Weights of a small transformer language model.
Size: 10 layers, width 640, 5 heads of 128 (1 for keys and values), MLP 1728 SwiGLU, vocabulary 30205.
Architecture: RMSNorm before each block, rotary positions, normalized queries and keys.
Training: a variant of Adam for these matrices, 700M tokens, 10948 steps.
MLP neurons of a small language model. Each row is named by its layer, matrix (gate and up: input weights) and neuron, and shows model dimensions 213-276. Each number is 128 + 24 x the weight over its row's rms, rounded and kept within 0 to 255. A neuron's up and down rows have the sign that makes its largest values positive.
A block is one neuron, or neurons of one layer that tend to fire together. After each block is what it responds to, as a language model described it from the Wikipedia text at the highest values.

L3.gate35 [178 149 128 180 161 102 146  95 136 135  82 101  91 168  77  59 141 148 130 150  97 152 129 140 151 110 152  91 106 156 134 161 117 155 150 146 101 112 178 130 129  95 106 131 136 158 120 152 137  94 143 159  85 138 127 131 113  98  86 130 121 130 146 117]
L3.up35 [102 113 104 167 143 134 135 135 127 115 113  96 122 118 111 151 197 106 135 177 130  85 100 135  95 116 172 112 122 131 122 138 146 146 119 124 141 105 170 140  86 146 158 109 122 158 143 145 169 151 121  92 124 132 132 132 127 150 125  98 158 112 100 109]
L3.gate240 [114 136 131 130 168 155 159 117 119 100 161 131 116  81 118 178 117 116 121 168  94 135  70 152 140 122 168  71 143 138  96 111 110 127 118  83 126 110 154 132 100 139 175 113 160 180 120 107  84 109 109 138 137  87 140 121 150 146 158 144 123  90 154 132]
L3.up240 [137 108 110 100 162 126 136 153  64 100 150 165 119 143 149 122 163 115 116 103  89  99 148 125 121 153 137 110 102 106 103 114  73 132  75  63 127 134 146 113 152 177  99 107 153 116 105 112 116 127 174  95 164 130 198 132 117 143  89 113 127 150  98 130]
L3.gate260 [105 140 144 134 143 145 120 165 131 124 139 130 106  78 157 118  84 171 121 151 109 111  82 107 111 150 147  99 117 116 121 154 140 159 115 141 116 141 152 129 105 147 123 127 100 192 126 124 172 116 110 111 174 144 113 103 155 114 154 127 154 145 102 108]
L3.up260 [152 115 133 103 144 137 117 128 168 126 153 113  81 144 119 135 122 136 119 123  91 107  79 106 128 146 146  98 151 118  90 133 112 171 136 118 145 106 144  94 151 159 141 136 106 102 131 104 177  99 151 130 174 142  92 145 146 108  97  90 105 151  84 104]
L3.gate627 [ 92 140 132 139 149 173 116 130 106  81  98 145  89 130  74 155 102 116 121 103 159 147  83  85 135 157  88 151 129 157 128 127 110 139 120 137 185  94 133 131 137 127 119 107 112 133 136 119 153 148 132 129 143 137 119 152 133 109 149 132 144 121  87 132]
L3.up627 [100 111 128 157 109 108 107 114 172  96 149 151 144 107  85 122 134 140 125 173 133 162 205 136 126 101 119 162 121 159 123  88 124 126 108  88 161 158 124 131 128 117 131  62 125 120 136 157  82 131 109 118 112 127 153 115 130 124 130 160 131  97  97 199]
L3.gate746 [118 124 107 131 171 128 151 151  97 120 108 132 141 139 132 137 129  92  98 112 150 138 147  87 186 173 132 124  95  96 150 136 106 121 141 154 146 103 125 182 135  93 131  97 150 144 123 164 146 120 108 100 111  92  83 134 147 112  92 149 142 116 128 130]
L3.up746 [130 164 155 140 132 153 107 131  84 129 145 137 155 126 116  93 144 107 100 130 128  95 150  90  69 160 103 104 146  91 133 100 133 139 117 114 105 157 126 125 116 161 149  75  95 141 109 148 104 143 138 127 186 164 146 116  91 155 186 147 141 127  94 106]
L3.gate763 [135 166 139 154 114 132 133 131 161  92 138 111 144 117 181 134 118 124 145 138 124 145 120 136 143 109 143  62 125 131 146 105 134 157 102 107 131 139 116 148 104 135 146 182 119 141 174 121 140 108 120 111 138 134  98 136 134  96 114 138 103  97 128 143]
L3.up763 [124 130 134 128 138 119 154 110 133  57 100 119 106 133 154 132 115 150 136 166 137 131 134 122 151 139 149  99 121 133 150 134 124 134 120 131 124 137 135 124 145 127 110 148 146  91  85  92 162 110 132 142 134 143 123 100 161  94 143 120 113 106 116 152]
L3.gate818 [149 137 133 101 157 142 122 112 139 151 136 140 131 149  80 124 144  78 153  98 116 113 133 119 119 111 125 132 161 105 138  98 134 132 155 183 126 122 111 185 104 118 158  91 154 116 138 117 162 137 116  93 159 151 191 102 119 169 126 197 118 103 110 106]
L3.up818 [177 134 134 149 117 111 120 127 133 128 146 174  65 196 154 101 107 156 154 112 116 141 160  99 124 122 134 144  67 111 125 118 146 103  92 126 118 146 104 148  96 125 121 153 104 118  99 125 124 143 139 136 120 139 124  72 137 142 100 145 167 119 131 112]
L3.gate851 [118 124 111 122  89 102 131 112 129 113 115 143 110 131 135 125 120 135 152 129 138 135 132 133 102 138 169 101 155  95 156 156  97 141 130 145 148 111 159 169 108 129 150 122 104  88 154 154 169 174 109 112  96 115 136 127 157 160 151 154 156 118 135 124]
L3.up851 [ 98 109 102  79  93 146 118 117 153  76 131 174 129 158 127 125 138 128 109 131 150 120 112 131  95 144 125 107 130  81 117 128  97 141 145 157 143 117 128 151 153 106 106 127 121 117 179 141 130 176 103 138 140  88 157 138 162 162 135 125 149 122 138  96]
Description: Hyphens in compounds and codes, plus "non" before a hyphen, as in non-partisan, GOES-S, DD-114, test-driven, Chatham-Kent.

L7.gate507 [103 136 176 146 107 144 138 104 171 153  92 144 145 107 154 116  84 157 163 105  98 146 145 163  80 121  96 113  92 147 120 114 143 149 128 173  96 113 140 140  99 135 135 119 182 144 134 155 115 146 128 128 151  99 117  96 113 144 156 133 137 122 151 132]
L7.up507 [135 121  57  78 126 132  95 148 108 122 105  84 141 144  92 117 103 166 129 123 147  95 145 118  99 139 128 169 137 119 178 119 147 105 132 128 148 102  86 110 176 124 178 106 133 169 139 129 141  89  97 119 117 152 100 156 128 114 154 164 125 130 177  99]
L7.gate597 [110 176 125 152 171 114 150 111 147 136 149 138 160 156 113  99 110 112 126 116 160 145  76 157  94 114 127 105 107 175 157 129 157 161 158 166 124  81 129 171 136  96 124 148 105  94 156 132 142 132 175  94 129 114 161 142 150  98 131 109 125 135 119 125]
L7.up597 [138 121 160 128 125 141 133 148 127  98 136 146 117 147 131 180  73 156 159  95 100 106 157 138 156 155 169 145 152 141 130 136 154 130 111 149 172 129 125  93 169 141 145 154 159 159  87 125 139 139 141 117 117 129 155 123 164 116 154 130 113 153 153 155]
L7.gate786 [136 144 123 141 131 117 119 126 100 119 100 143 148 168 115 137  99 198 139  71 128 108  92 111  87 130 122  88 177  99 134 133 140 155 148 180 139 141  94 129  92 121 138 120 152 143 111 125  91 101 109 111 131 105 126 140 126 132 135 122 142 123 113 160]
L7.up786 [102 156 155 147 157 116 131  88  90 146 150 144 100 168 107 103 190 148 118 128 122 123  69  89 102  86 136 115 102  89 153 157 115 130 141 120 173  89 161 117 126 145 118 137 147 136 181 107  95 172 130 137 125 155 141 131 175 120  98 146 126 121 114 143]
L7.gate1086 [136 139 117 189  86 102 125 105 119 146 131  86 142 108 100 105 110 130 129 101 141 141 124 115 142 124 118 126 110 125 101 135 116 148 163 131  90  60 178 155 109  90 119  95 125 110 151 106  79 116 166 109 130 105 147 125 133 128 110 167 102 103 108 144]
L7.up1086 [143  85 157 132 105  92 163 102 135 145  94 125 139 132 140  68 118 114 130 164  91 103 157 120 129 100 112 174  95  97 121 126 129 137 109 118 108 153 121 110 129 141 133 112 110 110 132 143 171 138 130 143 138 102  91 116 111 110 104 135 127 120 155 114]
L7.gate1581 [154 127 129 126  79 116 144 147  93 123 126 128 123 114 145 117 128 137 143 116 150 149  55 129  91 126 143 122 117 165 148  85  96 178 148 116 157 100 136 166 204 110 126 115 113 146 152 158 109 117 115 156 137 111 131 131 168 107 144 172 108 130 124 121]
L7.up1581 [136 127 110 122 139 152 175  98 164 143 156  92 122 107 148 160 125  97 126 149 131 112 104 117 133 140 153 127  92 118 128 109 137 124  77 128 153 129 155  94 106 117  81 153 151 117  97 121 175  85 118 132 124 122 114 114  79 157 153 142 131 113  94 118]
L7.gate1640 [116 125 154 141 140 133 162  69 155 149 148 142 108 204 124 123 118 141 127 113 137 107 127 102 146 125 134 120  82 172 143 155 110 117 109 162 151  87 144 124  71 112 155 156 145 136 171 168 124 122 144  93 167 125 123 158 160 130 190 127 115 137  93 136]
L7.up1640 [144 141  85 137 132 163 116 103 143 147 121 134 104 176 119 112  88 103 145 113 109 138 138 112 154 141 132 107 111 110 126 136 119 108 112 136 112 127 151 127 136  97 117 136 150 137 132 168 115 105 149 167 139 116 167 132 127 121 130 113 118  79 129 154]
L7.gate1653 [104  98 107 111 134 130 157 123  86 125 156 174 119 106 152 108 134 155 112 132 137 144 133 137 126 131 148 173 117  96 144 128 118  73 154  97 138 103 132 117 143 121 124 135 135 131 106 120 144 129 111 120 121 166 147 161 106 132 174 111  95 124 108  88]
L7.up1653 [124 125  98 163 133 130 125 136 136  77 133 144 111 148 108 112 125 141 106 123 132 134 147 173  89 135 135  91 129 119 117 115 123 120 127 103 121 160 126 121 101 114  87 157 122 151  98 112 124 145  94 100 130 136 125 131  77 135 165  89 170 131 108 144]
L7.gate1670 [148 230 166 155 127 106 142 112 118 121 138 129 141 150 100  93 102 115 133 114 142 152 150  85 125  88 130  89 126 164 154 109 147 156 153 175 128 136 129 164  93  97 131 172 120 102 143 161 110 137 106 100 142 122  94 132 110 123 144 121 106 141  93 119]
L7.up1670 [ 78  95 120 121 151 134  92 132 174 105 132 102  85 142  97 124  87 115 110 120 109 117 111 119 144 155 134 106 115 126 131 125 117 130 120 128 141 102 117  75 136 132 127 112 128 144 151 108 124  87 125 145 111 123 162 140 167 131 113 155 106 127 131 126]
Description: Separator marks between numbers in sports statistics, such as table pipes, the slash in footballer apps / (goals) lines, and score dashes (8–2, W–L).

L4.gate883 [108 138 126 121 139 112 156 148 128 115  75  82 130 105  98 131 152 132 120  78 139 137 127 121 110 172 112 119 124 152 128 123 145 131 178 107 100 130 184 135 147 121 171 152 134 122 133 107 155 149 134 111 168 126 126 133 102 147 164  92 144 132 140  98]
L4.up883 [108 185 128 125 141 125 106 129 116  95 141 117 155  72 147  82 104 109 103 117 122 175 124 132 112 107 101 107 104 150 141 135 178  81 137 151 115 180 134 166 129  97 106  85  95 120 108 100 114 132 159 136 145 140 169 152 172  96 132  90 102 127 150  98]
Description: Mostly hyphens joining letter-number designations or ethnic compounds (I-10, S-band, DD-114, African-American); sometimes middle pieces of proper names (Tur-b-ine).

L3.gate112 [148 112 152 118 142 115 108  95 151 138 180  91 141 103 116  92  97 139  99 114 106 163 134 118 111 150 174 154 117 135 146 110 150  83 148 161 159  98 144  90 103 116 153 145 175 124 113 125 129 128 134 148 144 148 184 142 138 136 134 154 130 108 105 131]
L3.up112 [135 118 130 122 112 151 110 106 103 112 148 122 124 104  79 103 140 119 119 108 119 171 169  93 143 150  79 119  89 122 161 122 137 122 141 151 121 135 149 118 116 157 126 127 145 150  84 150 121 136 134 136 151 189 153  95 158 136 126 155 159 153 128  79]
L3.gate177 [125 107  75 129 127 117 125 154 144 144 135 129 175 116 117 152 105 106 129 118 112 136  92 157 107 110 146 140  85 168 111  95 149 124 164 118  87 116 115  98 113 147 108  89 137  78 149  86 157 122  98 111 105 125 124 131 123 111 100 118  67  86  93 121]
L3.up177 [156  85  89  98 116 141 117 140 162 116 125 122 142 137 100 160 121  92 107 136 136 125 123 110 117 152  97 149 135 122 130 152 118  96 193 126 107 131 157 127 123 147 133 134  99 141 108  96 123 114 108 114 104 136 115 139 176  96 151 116  98 132 150 140]
L3.gate535 [ 90 146 157 133 114 119 173 144  89 158 137  99 111 115 117 157  95 116 102 128 110 123 106 110 138 104  72 143 123 146 130 114 154 104 117 148  95 124  90 144 103 132 127 108 128 113  94 124 138 105 157 173 103  96 120 109 148 124 140 132 120 112 139 122]
L3.up535 [121 131 143 103 182 128 132 155 107 121 164 152 107 130 131 147 114 174 134 116 124 163 129 114 128 131 165  46 129 122 184 101 100 125 167 113  90 147 142 117 115 110  86 137 136 144 113 161 142 121 120  87 129 105 136 115 153 170 108 128 155  98 139 180]
L3.gate629 [114 110 134 121 189 171 111 118 139 121 157 153 145 104 163 172 105 137  74 138 162 132  90 134  88 132 118 146 134 139 107 135 147  96  98 124 122  60 150 176 151 144 129 147 148 156 145 144 116 121 122  89 133 131 115 125 149 165 118 120 128 143 144 143]
L3.up629 [124 102 113 132 134 103 112 178 141 141 135  85 132 139 132 113 129  96 111 136 121 116 120 156 136 169 130 108  91 151 149  73 141 118 188  83 132  91 130 164 128 128 106 113 116 107 128 112 127 139 123 111 144 154 143  96 125  96 114 155 151 147 121 167]
L3.gate683 [100 140 102 144 194 146 119 110  99 138 120 125 131 150 136 135  97 125  96 156 153 132 117 127 121 174 113 130 131 113  94 111 148 156 162 123 134 148 140 131 136 106 139 106 134 129 118 151 131 128 136 114 173 145 177 106 116 135 125 125 125 126  99 103]
L3.up683 [131 139 118 131 143 138  75 122 140 139 156 117 168 132 123 135 155 138  98  81 109 155 152  87 122 136  99 109  58  93 158 113 163 121 113 109  97 108 136 143  91 163 107 138 109 104 144 119  76  81 135 156 149  52 125 121 164 123 133 170 132 147  77 118]
L3.gate1033 [143 148 127 121 106 111 141 138 116 154 142 133 132  97 126 152  96 102 115 136 101 165  98  89 117 100 150 157 136 157 108 160 117 133 173 106 138  86 154 126 115 150 113 149 196 137 150 107  88 109  88 106 115 122 100 108  70  91 147 143  86  85  99  97]
L3.up1033 [158 163 136 128 126  98 122 162 168 189 144 128 101 107 130 126 137 131 159 194 108 168 169 100 122 156 109 106 122 115 155 136 102  90 127  86 168 129 130 132 133 102 173 125 114 124 123 151 136 105 147 113  95 132 115 115 122 146  97 101 142 114 120 122]
L3.gate1254 [132 143 101 128 162 160 133 117 138 138 136 129 162 144 144  94 123 169  94 167 136 163 158 152  70 123 121 120 134  91 128 131 191 109 137 127 123  95 160 149  97 137 139 169 151  86 130 138 145 125 145 193 129 117 167 111 154 127 115 155 105  89 156 133]
L3.up1254 [133 118 179 125 144 134 155 115 135 162 122 125 114 108 143  71 140 133 126 124 134 155 119 129 142 116 162 137 107 127 131 108  91 142 145 136 115 109 113 134 129 121 189 129 135 128 150 131 168 119 118  70  51 145 109 111 110 131 129 147 139 113 170 158]
L3.gate1447 [138 143 104 129 153 167 133 147 146 110  93 124  93 134 139  87 144 121 119 126 122 108 119 113 137 114 132 132  78 131 116 118 139 174 149 109 153  92 113 139  79 121  70 145 159 118 169 109 173 148 120 144  92  92 129 123 119 135 110 102 112  97  91 136]
L3.up1447 [191 113 171 133 155  90 148 139 150 129 104 145 126  94  90  81 119 142 122 145 145  96 132 121 139 123 142  77 121 118 109 145 136 133 189 133 150 115 124 108  93 128 106 148 135 111 155 122 145 157 102 167 113 130 152  62 119 139 146 119 113 111 127 121]
Description: Short subword fragments inside or ending a longer word split into pieces, often closing it, such as fi-res, wi-re, cong-res, pans-ex-ual.

L4.gate1506 [146 111 163 171 107 112 115  99 112 162 127 123 121 104 120  94 128 164 100 146 158 136 123 132  87 159 117 122 136  98 149 150 136 173 122 119  79 120 131 125 124 130 124 154 141 144 140 127 113 133 116 112 107 145 158 144 117 107  93 114 127 145 122 100]
L4.up1506 [128 112  85 105 157  90  96 129 108 127 185 143 102 158 105 142 120  95 123 111 114 165 156 114 151 130 114 132 141 117 102  66 110 117 132 151 129  97 107 157 121 116 112 101 160 117 114 114 130  94 116  89 108 132 145 119 130 133 112 127 167 110 114 140]
Description: Middle word-piece fragments inside multi-token words, often proper names, such as Ex-cav-ation, B-rest-Litovsk, Bar-cl-ay; weaker on auxiliaries like would or will.